config = dict(
    vocab_size=32768,
    norm='rmsnorm',
    norm_eps=1e-06,
    positions='rope',
    qk_norm=True,
    init_std_up=0.0153,
    beta1=0.95,
    beta2=0.99,
    weight_decay=0.69,
    dataset='wikipedia_en',
)
MLP neurons of a small language model. Each row is named by its layer, matrix (up: input weights; down: output weights) and neuron, and shows model dimensions 48-239. Each number is 128 + 32 x the weight over its row's rms, rounded and kept within 0 to 255. Numbers have three digits each.
After each neuron's rows, "fires on" lists the tokens most often at its 100 highest values on Wikipedia text that the model never trained on.

L4.up1522:121101097131108108145153132132141177129096097058125104079129167188094155137150107087151095192143155122106158154180158153084134134142129106131158117124109165123145126084151117174119104091145132109105152122156149149118141104143141147121177126154140158135191177163122128127095083098104177125133141099094118192153127078144146107140146162107156128088061148143107115124116120094135161103095080100135138112138028164178111147152159143175140127081204128143135141102095188131105117138152097084038118101114105107061115166105091074115151173126084103126099133214121128155146101147143171109
L4.down1522:123107139082144159109144148085120131142104076070126126161152163116199074101147064124107135139108154141138111137124094170144148110113121121153108150114125110129156141139115114044156138170140106093114138112117089070164140126155167110074057214136154100076151095093116031130157141135146176125136087107116115120087150164131141134130108130152197097154187194129117094089126131152199134103128144127128189116184128103075149135098135113133094069184056118144111106193097074122125133139133120137130135221096178124115187118114112126127179100143154102095083135093095150131108105131152078098
fires on: "on ", "F", "f", "On "

L4.up270:143148092148135163089109118133105184102182118106116138104160113144141092125096100114107150176120156083127127126174052157088185114102112132139158175130108153124082110069113118103141180129070116092174132128139132163122185120102154157152120109098125225128116154168108106120103135137099157126118024130141053153119128099122103089110122127105104130153110132142160123142176095117112132135167132138138139183118138168102147131110156101059117117080136150140103127166084118097128129151163130103059080166167137157057123125168142189100041144065143098139132110060086111124144136125088162151
L4.down270:108128139127121150160128133137143160125121142114136085105174092133129126180095118114169140103076122113149105058175161108162096148137145183145088149142114120117139129098161152119122138141134147101121135115197126094144140099143094098106100126184077069119228129102113085118166072168079134138133150111151190113120165127225137137078111072111104109139078081068106161094124171095132084162140161082097141138112122116117126167160082204179152090159124144118117148151131170145118123131124095107104150116140109118121102121168140069134160107130098125099139162218169149113116129156171133122
fires on: ", ", "and ", "or "

L4.up2000:146189114142134130148120101138118171078107162095140189146145054173059150171113185142140082142103155072072130190169098110151128113144173147153120156183134111197144107114185136163068111135140090148155117125126176096081149148143144097157123140138151176118138159125195138112108156164105120107143100119087080101118140177126128132114151129091133106100088140194184126110166093149121154133114147112146119187155091180112132113138154113153193130068156128090154160149135126163155150128073093157145110196157102146143138145127122127142097101085135095141148193131143121120171105125154112168
L4.down2000:111083103069145138125114150066134086168147090146164108162124089125170130149156116106120166083137104144156179113087149086076159089102051109125092114116127151083161069141122181159087139190152108153124101130119084148124146146147103157131132115153134116125142129164070130142120077116120139149170147186156121199081118168105234107157135177121207105108108089176110099124116155098134131102137125079097132181110151119179079089042172103125093122164159130109143106123120149057067151121139144079141149116052096126144122126163128134091169163190133195141138084110131139095101153159139088137
fires on: ": ", "of ", ", ", "| ", "as "

L4.up1401:103138154127152098158148159081176114156124122081120095167106111146128142104161155121090124138147151132149133104166135085129136147087105168164136157173131152130142103093137154101174193176091160123144119110139165122075122171115133144104114170105099149081114133065141171132111121125121131116119088183176100116034137164130091146109136121141077151074121115045149062145129122148072177104130097135137082108136155122073136117161151088114120118129092107040081176122133170144131115139127101104089115131093134131105130142132113095162122121085162119141137085178099118169138150135159098178
L4.down1401:145106093173072129115065175126074145138163119112174119065079130168143201171128150126202184114125074129110074120090121148111137149145179149127110122075060152137091177178136061164073083150177155126162148101143087128177170154157128131156147107106078137160145131182152023105104092108137096166097159107150119129126160120117187109140172114051170110198115134168103141106149112140135093153117135160135172158075077142150101127164156172133145149163134142100179120131098138107152118160182125163129181132206101167102130125171176117166080149120128121105165144107067207140137093073124169147
fires on: ".", "(", "0 ", "0", "8", "3"

L4.up905:098166151128122164132104066119123105153113113072116135142165164101079158135127108126097123150125189106066095109128068167131144154112146134085075156093144046145117127140104160141111145087169151155125174144144113128153100192162190180126188107142072183170212138157092141128113146155158094099093153102123113092108161187151088164119138150133096108108162153143168134112129154164151107122147124134163164179125093125133175157091095128152107118151041140054177160114125136097148130144154116118190189086135146174165128147127099132101126116185099092138084147154130143148083090143155172122
L4.down905:179083139126084109095115136118135147091118118159106138110084095142168116156136154143140116100088130147172117128097146137079139104139118139143176106125081224135137159069118110098138130145110134130159092106144148129106152107081116108101094101126138105123067081102115151164131114099102122130173082206112148098149067086088180111133154116128165168165103131140046154171123114037132141113128109138094131112139121149056139109151180128132122186102201128190122130145102154151119138110126110134087092116177110110159125121135156101169088173119175108120192115127188174072160172081057089170
fires on: "of ", ", ", "to ", "for ", "on ", "with "

L4.up367:130123126182093155148119060185116172074143123109129172122142137218082152068090154060139108104097177082110093100151097140135107169149105131117083077073108089193096092147142164146096149104119113118105070110175088153108149164103140132145119108132134166189170198155149130150113155171111152100145124155114095082075121132110163094128104127168056073122114140119141146107172110142091131132117160090115121180093166086146125117154083149120167106136117172039164147136165134120143202104106127101132102092147119163114143110190110102139163155160102110124144146151095136126175131138153107150
L4.down367:172161106094120122155163151072117093168175090118075146104088192118141110140124159131138143096101120135078125169123123065090113119114176180111140119111077141040172085099114128178062135088094128117157145117086140147159106166182099102126138092139126115132133131104070216178157170122170147168140172041109197170156150146104135094162140141148120140093061126086101119140109129151199098128077169104118106192111128160152197145098107173086059126156071114116131134195189117144103158144091145120096144089097061084170112140157122119074105151094122153127166143154116053114097119170118125115
fires on: "– ", "- ", "of ", ": "

L4.up2352:128172133158143113086113111109145110136134107087114136115148124163111111122134143117135118138074122124092130154115106110113130105154133145120139173097144156158092114059144148172131166150135087158156112155149144125152173157103130209184113144130128206156072198149150132092108115159104099050139095162084072122094139099144122087100150119118047148155136142152142089152139129175143110185093133101126119193175078185146097143157189176112195099130104119102098135127154119090114104116058119158136096089105095095120108132200164213143153133092103086148178136141067099056128133143125097160
L4.down2352:158138103061189121133116185165122152110132148162170076118096090175131093108138118097125154163121092140153140121124158136174148084075143122124095130163099137078192142095169125090133090127093130107123073053114160118138099168134138137146160107176181071119173065145171161154151112147159150127127150102153129149136105175088145183185087158125120101123124134104132209148123095115136127119154133148129053144215171108136194149108088083136086106089104116121132120154099125120084195124109075144098101141108090132151083097075114075120117062156150166128189134070187132102112145148121118158
fires on: "of ", ", ", "the ", "), "

L4.up267:109095110139145078077114132133130113173097153145166139109152132112147153088093138146191106157135158166087157113132172119081123112084117145134137084123113187150054105105129091157164085183131161117110024133181109169155135143122156193127140103132092157178111166212159165127081106161195147144105146123105110142065127167098131143124181110063112138158120172167182113106113137096074121195137118122115137132139105172185129085136129091127171118126123132127138202151097178092088133111137112111098133145154181138101102082090121112139135164128134139168122115135118118151106134075185127154
L4.down267:169116088099135153223131158111118167109145079139073145099140182104132070144167128146096111110134124143116099140135076209184107156170211144097025168129077132136143136141087114111093113137171100164170156173090119124120161137073126087164147188068107118116168145119111110112145153092122107072124031123137117153101101080147134130142127128173137127165165080111069157151177086121162139090128145195099146182146085130057156122131135199148087156178148163180109060102124131137181120138131155122075143135116115145217095088123145139064160080170087095128150194102104102170123155097139110100
fires on: ".", "-", "(", "on ", "| ", "– "

L4.up1282:138084119150160103156145088121136123138145152099091135111120113192055088136144113128180139098148077178125116122107065092181176183100149113181102119119080159161159172144116084096169172162124174143111156110181165125126104182206130185057142172113115111132173152121170145095106128072170125110156115172114093199131098179015119074176111133147145143159145137070095073123074079149126142086114094106123091134090141143148090156126175162202112076131056137101125198131125132131054146148148148134167131113119084157138052161164143132100204120121101137086094108140139112196090099132098085150
L4.down1282:052105072147143108091130167113166102133128161133155131112123123134163184146062124143070120138092126121080157103129120100111061141093146096088133149087078170113136090175138124115131130126100090121170102123166122165210099148085121102149111126154068140109081126137131151152067168165093149112104150134139145143140131181157060099108092107158133127131133124140148133211178116097098136095099088078077171136113111153140167154187102089156099117140119128184147051139150106177099137114111106195186127150110127156117102112165151115113099123147134106126168074097127196124102110132185107125
fires on: "-", "7 ", "4 ", "9 ", "8 "

L4.up2857:119107117137135121118071151134157185105195085099162129175119109102117145188094100153119114102085187121104139111139124126091098158121130141108158148086121118162139148106156167117160134125077108139130107134159136135124120086157164123187146168064169162176128181153170080124085079154169131091144113137072101126140137139133098110131201137115129098080154075143181083078091110124107107163069135124182157113109097149164159152129115127122196172128106094108075140163049212054104187157137141144152073117089097068076087087134112138115154125132091131203159118093105140118077154130203093140
L4.down2857:108131151148123125140157101153190161083138174130152117106167144122075052136168110110119127103137087105133165110141124075115119117142078059114132152148167115087140122136075136110167084215135164201149175126131145140130151173107128070126113160140107058126169103087130118133123170091124129117088134184179139138141171158142089133186047133081177138159161212126105115070131151129125160079126140117162039120124172124178036104110080105119069103117091113156122145129166016124114124095116096106146197148153095152126102181108101141146085143148145162115184128116187146129085115106174136167
fires on: ", ", ". "

L4.up917:142162167198068192166087151084061172110146115098155107122147120123135104078171107136179151146097074098124185133188074103148111158107156080091047202143118199152134178171159121166125104121073080162183128145113181163100099106115126071098158174107171136094121204058142129103140086129127122165128120146149148139110147168139081083135095107139086092106117098127076150117139127150089110073142173128108118115164149147070121095104139149078153203076136141085165124097118112171078061102127160133107122091100117080183152084142089131101119142026109141117139148095117103105123139121093101143
L4.down917:123166092066162143071111103157178130185146142169131144172102151177129090161168173115115184136096190155138132118067166140120132122112069168174145097171112126154131050131163168108089157142092158134117150150096079114104142147112128165150086126113131106128155058130080137089164171146127134127155142116121130107125125154138120134134138167168144110150158117125192114125121099128148146194156092132148178141127103094160118105131085064178125126197104109176133194118101122112162171161143130084103127117126155144101099186097217128133163134161138155163166135176109134172153098126183078122
fires on: ". "

L4.up344:069176093134092102165074103135149159163172079079145128117139066151138083170170139138118184171090155154140098129148141089072161109121205126090152162120127166169120140082162255102176172128121132125144163157133116182134113110109132139107141160041164121149107124126123055122115083124117122137112099169139079142110101078116101117102107096106090156132083113155187080138165139160136171135129169138149111116161057160108176110149094156165166116129111115128033157137064095071149147142105139131145089107082133108078094130107135162077103130033093140119146122089106136175106141136084113179
L4.down344:099165122131109103089132178102105082109113140092057116077123106152178112096102102081141112106117092078094107114109104100189185128086147166142143160141126061061097098120080062124094144141091108115118143101129137076175117213115172125094118099108143204087145044113100156127162105120148089147180150131106114155177162149106161158169123086118144075114180171090106196104114071098085077120200148106149103157144135108113125134160167140060108088160104123144123129096120155152126118155124132118129122147089109168099084137167082112127164127199146149114127098082158100145141069172134144117
fires on: ", "

L4.up2375:108111142143092139117072130111089141114106164154085101129089137132076115177114143043101101134120153213125145077201137099128121118079091153129063097142153091136120101171179090066093125078176162118104079132174164159110152098150100191080154147091167085131122171136081150127126085138160119144162153172110151119116136046126149169156144108154159099167139122116124095130077139114141141175126143151138049134072114161180095122121117148138110080103135129132089181109101113120044154125117116042107180091199155200122051148168132150135094138140045195086118144170154134187112090168100090111
L4.down2375:176121113114088104164157146131151132128141091092152140109201090121097145135119104126129177149107148100117157170161113122144135111218128147091143145183087111114136179086144106189125092134115132126126068153143107104127129138087135094126124116126136173081147128141115150138157150176112132121126111096136167140173159200078111114153113223141094107065150180128126120126179087144100106135104172111055181143159202116069139157084106088098059222141172144109140108162135114145152046113087081134134151152097121069157104066073060137175147144075211100182141119100183108130130152110124093089
fires on: ":", ",", "'", "a "

L4.up2878:130112116152154119097140122125123160167151111136156087071120112139079165144121173135167132147196065118163121122181118145120126154116109114155144072083093137098108121172175120080145159205092077093101071120132097142106080206100110140111148120095095128153229141158135122109097176101165153147158123172119113123098058185074144099180125113087134131104083120147144051168126066106126218048143100118102139142121137165134116108177155152083104104156133092089104145148099133155068170114088180081181126165154121129166104138114153169164158147176095135103092161096124132161114089158116140138
L4.down2878:126155122065104158088120102140160109130113155136130144199157087145173127138153113147132108085071136122136108138148113112153142090081128090125106124112164104135132145095122130182054142102133149178142174168162143138089135143139183102128169160139180124096092140105162149139150134092148157124153171108137181144078144159137152069112108152103099127162126113165122162123145130087059140128184117128143128116153142143130145142120058090094157120171122119080127109089110076077169105125133146151092117153135125091122123086134134118133108084123130107161181094106077090156151139175087066105
fires on: ":", "-", ","

L4.up519:137098146145117117160121165145171183150169086151114101105084101117101130056202094171123104125123121161110167128131129126124120125180142136145136084109112099140066100153172089162139153129083102085127174119114080118154140173115139083143128154108134166118173138126182160045134099143106136058133115142164152122141087166160104154143118140098125133104115126171092081074145062140126154127101121115134152121125149163138157078117122107127101131136147120148125132119128178129054166190140145101100116194149057165139160126149104167143173135107123165116141115102129145112104107097172133098
L4.down519:181117109168157090161096188112160130076189105132110151064137078086172130161145084173138107160175079076148130124127120131106097125178138164078122193109137143080125113131051138136111121178107204129138107122128130088153125128128131131093156178158126140157128145147123140130135185143131096117154075143146101146161101147169110108092166156149117082157082090104206150140100138167138139090078146142101081114096087144070220101139157093098166112179095180088148100157099108132154129138143200105142119182140114108116169087145145181101135094110157131144097172134070074137065134135152117126
fires on: "\n", "to ", "\n\n", "| "

L4.up1326:105063127122080148178101136151168152134207082106137162126137101125059134150127122131055161166135134106210129153135167141071198180136114112097108113141053173172098181101210209118147124173102173136135116157099100138160115141102132084109094120068132103142115142114107094127140103141127133138114111116087159145125125082101140091163145128062223134146172077118154136122094118145158149158135106113087085148118056135151092111152113110083140111138099144085073112193114127122117146177112145094169085115066107109118167162125130147076107122202112170105123142058117078106118126143149126135
L4.down1326:110185095163143117111110133176149124135104101111105142156093097159140106129142141100124144071107118150151126130063098117251077103075094146167150123157161111093104133120097102115075140206160132134136080121164134125113152146109106092143178085162146103152166080065096144147161103073209158074169121145170137089137145153178063114080080076112059166168079183119095170092133134088181086167177149142171157095123160109146067147103135105162141112121135162170134153092156087094156141130162121182118171060186157124153086147072071105159107102151149185129181107151164179154112115168131144089
fires on: ", ", "after ", "\" "

L4.up2814:145147150111139076132141142184167147148142117114125162132025143097108124112090137099144167115162117153122159126150134128067113143078132207169142135142108149143142157202194156136109098102128138127124029108167131209095145127085088100129168107106104133156174110173210139036135137093154132084143097100120146153132082126093174151144164143137119098116172147120151110113103098127094171106088113110114112148107156135092061095154118144167106149076128170132116153185185124162112084149109077085129148137121132108135124111120131070183101183153098169131153133099133098138077122109168106119
L4.down2814:089130147151175051138062104215113150106219088104082122128180107107141102161115038140167104069105147104094123176154040152158150128116137099069141155090109114122078074110152154145128159172184101096142143154096125157149117185111091142116100174206084154082088143108109118115146200139119112149106167106109124102187110137088114117125155098124135080100119120132170160156148129163061178131119091069172124100129148130131153085121150118078115099161100166095078164152102069087176135141110120080166113126102148177155099077174137086114137165116114149136113165153087103159146177103117107102
fires on: "\n", "\n\n", "- ", ". ", "was ", "but "

L4.up224:121087194095116113160173171122172162158095121148157124198093114144129135095198117177102129174183109188109156117139145154116096185143093148147089071029119123163073080139137104141088074125133104101104098118161128163164167174125090107167131179125098181108194180143133119113132146085128171030156127152113102123081098184133153111125172121100181155111172105102133138089132112114092154213161107088111143083161146135133145109080082148141108171115077157119151135165109153127106139128136133098135185122122138158167117093184111124092128159142074109099139120113146128107147157093161128082
L4.down224:166132136135102120135103186126094110110151200167099136109101044076212071117079117105107113122157142057126147105100199150166179135086110138088129148105135118116176139185097124139137117151088174120146176147112143146109065115121103171093163133104098173135144133095077123097112121162132129150105156151192149155184138141129071184139124138107090056129181123141093118151112178134129124114131122164112090201116135103127174131173180102074124115112140185127211114119105164177131127129167146078126142108116100093132173152152148194101158171078134135107063120141112153175106127149109132170
fires on: ": ", "against ", "0", "\n", ", ", "for "

L4.up2427:080073099134150133106148132118144094153132199091123119147137077134088129092081136045112156140127139152122156096127120091122098141106120096149160129119146141131122118142130133107142153095146140125127148114131146183132124157188130216138149120062145166113112122087173160108125091067198164111218143107168119111107115124123160106173210184101170146131117156103120046084113082067082153123128141103096094100071133136142148110125144089119066171156092143135124185131134154076084120172153117082114151126135077195108060106174082103153168177088127130182136077165114133146131144114092075148
L4.down2427:192139077092140122132110140139136168109093070125136175085123098190144123116147121147169112134133125137124105176097097193212121118169134120210149105128079105120076119174138089074075129089087126101169133136136105098121117152135137091113155167079120143093150097174166069165075211126080079073131157101174154124199103040141167094094168140104161154137102164177143181108158066149217116119102139143125175140159173114152133135178118142124158099129086155132129132139208088071153151076108141143117115130144110112078144176115093096139090139116143129181176150047084179096118108185119167110
fires on: ".", "'", "| ", ":", "1", "3"

L4.up2889:149112127119103174095086148162072140115109112102118142124121134071099183205109097116132088184093162126087119109223134156092080094132130110094057182120103129068108196155117131159118114104135089129117105133144119115159176120172138148107172180151138124162210182133125136117113140189150103093109144151091103110151101091109112128114107160121073117112154114126170112156083104146131128136161131124189051159150103116110139154153069113122097087105156177138146128136095166094118144114119106074149092165067209133121117123173086100135149083143164131082090093128116098133136111132146139152
L4.down2889:110136105148068142131104125112138131132123115181129072125165118211164107097174185082150117093171118122153098106092153152128176198117095117124170129114128145207165105098128135137116117154114113183105130137149142128125093119088089097133087047134087141093083117149159102118174127084099160130116133106168149176087132201161152100127132130151177179161086119160106119143140161112146167080131105117107123098141132121137119056165213154144207142094148091145144100128122138177087108169141111146143097096110050129113172199091157131145139196160126131143168092163156155145187121121127075104
fires on: "on ", "of ", "a ", "is ", "), ", "| "

L4.up2241:126145120103124050191165149149120145092174134114130149098140086134120149110102135144081144144134107140150081137180116151139187085153153097113131093113142165168084154091140143131104147166077120139133095135092106158123135122131124111132094128109160187154161157176105065173118079168123146128118071124133134094092161141138143093154107153083161100145130125133125187171158152120136092108131093144132130132191086139159162102151113144102157149096145166100113074148119125145099134104122139108137129183132104079114147111132139185170118099148121135122131117132129084166063140139079179114
L4.down2241:092075097181129146106107101166129157154127116186082125132086185125164174154162136109147093117118097112150126160130108163139120128108117107153151175081133112139144130128171136126164166110174186114138161035134170081135165164159115107096065172137133141116164122105079091105171121150091106154177137125157132120109167111182118122126113027124148134166202120068142151071161112106109161161130188165126166075102154164099054145155044093180059085144132150150167108155158094165127178178135126132111117111154115096097064116095150086107109095165166170122132151148144149154109137082165143116
fires on: ", ", "and "

L4.up1824:129158170163119116184157191114131189097169129101126108131126131124086113136114143170143093131141094111134189142119180133092132117127109158113161116176130149071147143170195142171137141190100121099167078135102089143092121119070143095128170163104074112126110117088162057094100146169144101131142130086111126167090122179078121133098110115144192129091200106145047117125090082103108176141116060134119109122135096139112153094161138169100124128115135112140150144166093152167113107135096081094115090175107078113168063173126100116119110112150135165106090115109137116147083089091095144087
L4.down1824:121112074100166106119138159120146108195089125134127077117113125100181128138078193138128097120140162150197035102111074160135116172091150109101139115113128129162154120112181095111092086113137130101069138137140129144113157106124084067103080109141119128113121096137089111143145133043131130100096129131151115152135235138104091170124135120063117097181084092153098119065116165131140130153153130159117162126134170141088069168162095171093182083128129120138169130166133152123075119096113140112137107123139146053122157109117087072158168150101150070148098119093165085137118112075115116141
fires on: "the ", "\" ", "(", "second ", "\n"

L4.up1757:156151184164100120089180121125114145125066142060110126082126104093074080149088091136112121151133173098155175116141140114130174135149184212182103104123142110133080152172093150168140145125153099093153111080164166127153110064130181099138125149142138119135158171157172129098055083139118161120120135092060124115139118147136101161104199124132093135100107129126147066088124109132087099181101152154046164119142107221067160142103140121095177145139139091130136099176055183114092110137157093082128174118151074110105129160106074067100158118095158123161129162138120175183166072120149112127
L4.down1757:149146157138083092112098112092124155113184147133104129078088150166103172140145147126172148132152159150136123172201123154171094157180146118076120180088118127146157077142088121136126096141103096111106138158131115120078151141106102152091138186118110149142083112119158105137147133062134083165183121098141105167094151106121138094151100161166137123105191074085166173097167165131157139146173081072102135122169128093072071130202133140120126125089125167074152146134193147120197128114113130138123113133119127125079149149086107105107137130192111087149130143167158120149139175092088079122
fires on: "\" ", ", ", "(", "– "

L4.up1862:099151142088160085201094095150068178123227081122125137086101142158154054159149124115084162145129085141104123185139115185118124174138134149091117146104100184156128148106176212196096145116098146127146157145101137126117136120149143071110084188079094153115143122061100131075133080201135200151094049154165136130091155100125130166123105064179170147128145139124172139160157131109132137109119096153136123149165124118142150142182083171132079148105147163078082119176113146130123128138146118115104080122110106149059165145147075148155160093128099140126132112053121096125116096057134128194
L4.down1862:099141154098199099059186165110173080121094114131127055164193148106147135151135135127136154153182137116212127089184149093151121133148130164156201144121115078146113079136136127132153100142103168126213111105086063153126152098101113166146136153141135045113086100152116104185115103098203090113190184123114102208099153084123091088111107134107139082134085145109101084118127135111123123195153133178170117150139136145079106102151128051073187133123133160104151147080106155106156139124136144089114172131128155049111096111096137113151115146177148141172142138143116135127141135153162129073
fires on: ", ", "202", "'", "a ", "201", "| "

L4.up2543:164129124119145130117101089100156124074141128152165118139077100195140086072145134105154126129098137181116112141128132126133108144141150143160058154205130168103124134174092146091163173198078121157119048164103136138107120091156151120083140162119171158122120152111175132134144111087189109094143117179126140096115158107151113127146113138103124105048128140112134117112099121133203140134183085143076122151163140114072123140113163110149092215099084138067168173136104133164092103106138155148036183123077143120142133109099125135112141163112107167143114153144144141139103144054114140107
L4.down2543:077122114156142122111099124122131130116097146136172113144114128125113138111113078162151142114073162140128119117120146148172147108156114117159133159136152163146117139113099165138122135106152094150112102142075144125118142126140100149170099146163109045140143043180083090098140135141124087145128124097148183144140114104160109077146154101145122115123092029191121118084122113116160125123104110149180146124119127158117122136155103092142144117155141123128060179072105117159139118126120122110128085149163163083146105137122192146093110114177110108128182098137152177160143121182240154084
fires on: ". ", "was "

L4.up689:117083144192154111114151077143131140078136127091115144147143037107144099045152146075099108120116152111145126162101059072122135126119102160124153075186137159118083143081103107165113162157091148111127143095161128105213151137114174094116138192084103158150141143109105160116095106149097113154152144180122107123146101088169084130133166097143163161094063147096198117135144057123137140101111060133123154150204101152111157074120087094139142093181092080184120136203138094082122168162143135127133106110104076157039207135143092059154109143084115119179094106137174106116143136132106095139
L4.down689:111093142107127155149151149092144138167124128180126130067180136094120114155149137130090061150166130158134142096139186166178181103060165112161186118094090145131159127160165084195159151156125176105101130091094159109111102139097119130121125126142110120155112091160126158124155155088148126100082124085118138117118125125095150124141136128151119102098186111158118118144174117186092059082082117112132157117132174109063111111114147127165158157036110120067195146118127102112163072156129150133203174179089095094131081097144115145082121127190109137104139112121180152154134082114128114136
fires on: "9", "7", "2", "8", "4", ", "

L4.up181:160105103110114112112084120113107147155150137103130102132147119078115097077108140116106131153059104140138115177116143093125096163143159080154138080142108142129066135145116133196121187169088132121141132106141193172206129069111164130084163196166085111147114128142166093132159116190103119121124136141125104125129121143091126146098188132110155124108137177119102138176139092150120168173138166108103095118156149123161117072146142089161129093082078107154167147158155094148071146121099081174100207158154148089121148111110138167158098153095091126139134124094125115182071172108153119126
L4.down181:199079109126172114175155122140124083139163129104116136128163059154124176217134174121076106114116135092149099158115119175151148169087141115152168120107117129213097108101079141105174157102194110141096145148125139080083158142097098140131137156133123137127129111030118093121119158113162142078113159088095164081148111132169151116118100114160118146108084123108097087169134110106155094107179125129123134136158087081110097147135099135114098156099143157121125171081126173131148171122186133133118144084114155120159166187118158096124145057167051145096111143109077155172160135138080106084
fires on: "| ", "on ", "was ", "at ", "On ", "for "

L4.up1973:171086146140100149122161147152191168129082127121161135109095122187063098086085047202152143147152157149158126083174066148117108145147185134126108179126109115181113083151129168124103105211094091111092139082145201098115126169127172108113148116125086211186144160146128092133080095168173112112133134154059034100072128194169136163166143127109129094132086121114131100072139089171131174128105152130159177151165171182101088130118096134064109134103135175137144146071128153158132121124119139089107088155156101134151046108136072083133137154094096117157211168135133133119161107117175180149
L4.down1973:061142127138177169207155080151113119092153121128087147138112123178181153138129138074229142161126113121100102190070151169206153161113163097122079107073081084021146116143146129139128138123137140123111076142176147122116106172147150138150115096177147114176143093127159097158129118084136088217115124137185124150126112104163082103142135139097053110112144173117255174171085188108123106090144150161142119123131130109148151141127076092145150163098144147099078092169165148142077128158096152110118184204108140168124065132077169133142140142103059142123057161125071141169146098122069086100
fires on: ": ", "in ", "of ", "and ", "the "

L4.up1630:137117105072080136090156123139185173099175123076191125135076139092096052102109132080130108103169102156116084085134169112090150140121168144119201096121124115073106107160134131115101077138069146057137133118085135132158152135073200093157139127119095146138225127135147041112135096130176140081102111178095088117101136170127146164100129149137140142087140130113180112081164076152123150122157112126142147122185125152123150100085098126161073188068099108146148124199112110169091114141113102088100069208105126107151118166147150121137096152111131168077118127078146133094127097020156107134
L4.down1630:118164058112160103167101140138172127125090147182093179116154054192175173129159112109100144167119129112161160113086110167135094177106087160099140097092087152151154100099165186114126158156107133143121156120169095151095083113134087144104182106158073104173097169158123156100098067159158152134139124095071089118123144071134119140151122167118102099156144095139107106153128123123091162126107099049168118151093120150133154116092087100120147155164104137103215101109126128084153099109150133118148142168102178154210159049123164110187136137185125140132074060103135131201197119086119114120
fires on: "\n", ": ", "\n\n"

L4.up2043:096124136134083062143126135119129154181160110156155121099075110091091075111103146143075137122142091131133169118160155144043116126127113146158165135145106194142116132108152146161133119187181146063125105105164155159159154166096140150125158108114172098123141183154104133104115160122137073135179100115135098125081110114066124128167179122135157126166109191107108086113059076163093172151167082107107101106166114120129143073115193138107135131130132179201185185118084156153150147138092122111127100135136089118145188106143095155171117102139097142138156149125137111144146143141152125150
L4.down2043:124157098106099167136095134166126103110080118085111162119147140122160156163157158107158112122036194145093125170134185071158091113166130085108089128169173072113098096124103172168096109066140061188077087136112127124132126120144087136144164141117073083150181176107147088136157155130147137153144112078132114133142148184184134139145060099086094144121131150165153134104140110157119093171100185149156118151068156158139131160139021109138121081150090089072077089128137153081075125113141093109140157189096170168129146140114163164113111124129087112102112161144160123119140168093093111106
fires on: ".", ":", "th ", "–"

L4.up1816:166073059108125124168141160099143150136153087197182148169139052127102093170151153101159138098089106082182030128158080145107134149102151128146150128135134134181148152176157111141116176143099138150166109066134153132172110167089140146108119121127110192168176119115109158135098147142187135126128132122159128132125180143138169143143146122156079161055029188129164139145154120104213125055121088106135131143163076129096164098131132120127087138142100137097166119166155129139149095137165138156092139113112087167029134086131129118178125116077177165134154151124106140153091089084171137141
L4.down1816:182084159120131126173104133113141088110097150108170062082140167150178121095102132151122146124110116237066112098118186112127159116128054204119120148088127106120117122100053097118123121167163131138136161107085153123152129118144113147123075108110195040134098134104147119120125098146118129132068159189095137127084155079083119144101147115158085108068091146123091073180136120157084113138134151122141144125147154151149102082071144125124204154084168135097092112134068133092105160133128163115110189096141109115118138150048161183086124137084089185085080133152150097119104137134065070123
fires on: "-", "2", "4", "/", "St", "ic"

L4.up89:167077141139103121077138180159157110181134109173115157048152130115087122153151164180115211112185138175131162177118139111102117119128115148118178100165082125166051068135145151148083100184113048100174137099218124117165161123085105152129175170146093122175078144143139185167087109157204148108138079165136159109101090088104146161116118090163153185171114159150149097103130110090153150184130119123088113112162137175103102107126141094116125132122139130155166177126103155079137085133147094112125159166163130117124114078123092054168135168102090084206189097116137168140123092131141104134
L4.down89:168126093133143100147091026111085213108119130119173122135111130162132118159083112052186109149092163148181113099153149107087142163106190102089124173060098120111171134130101121090129093121165046159113090159114099124118156171075171087139078102099126157141173139161117121159148175094102193127146173092151125108178119070126175131102182174137093085133124103154159173124155135125193100154097091199130106152160117137114100133146122122153090094127124128073135071113142136117145120158139152121229132156097178099096155134094137094106125125125150081155186149145132112125133115122119176171
fires on: "in ", "the ", "a ", "with ", ".", "-"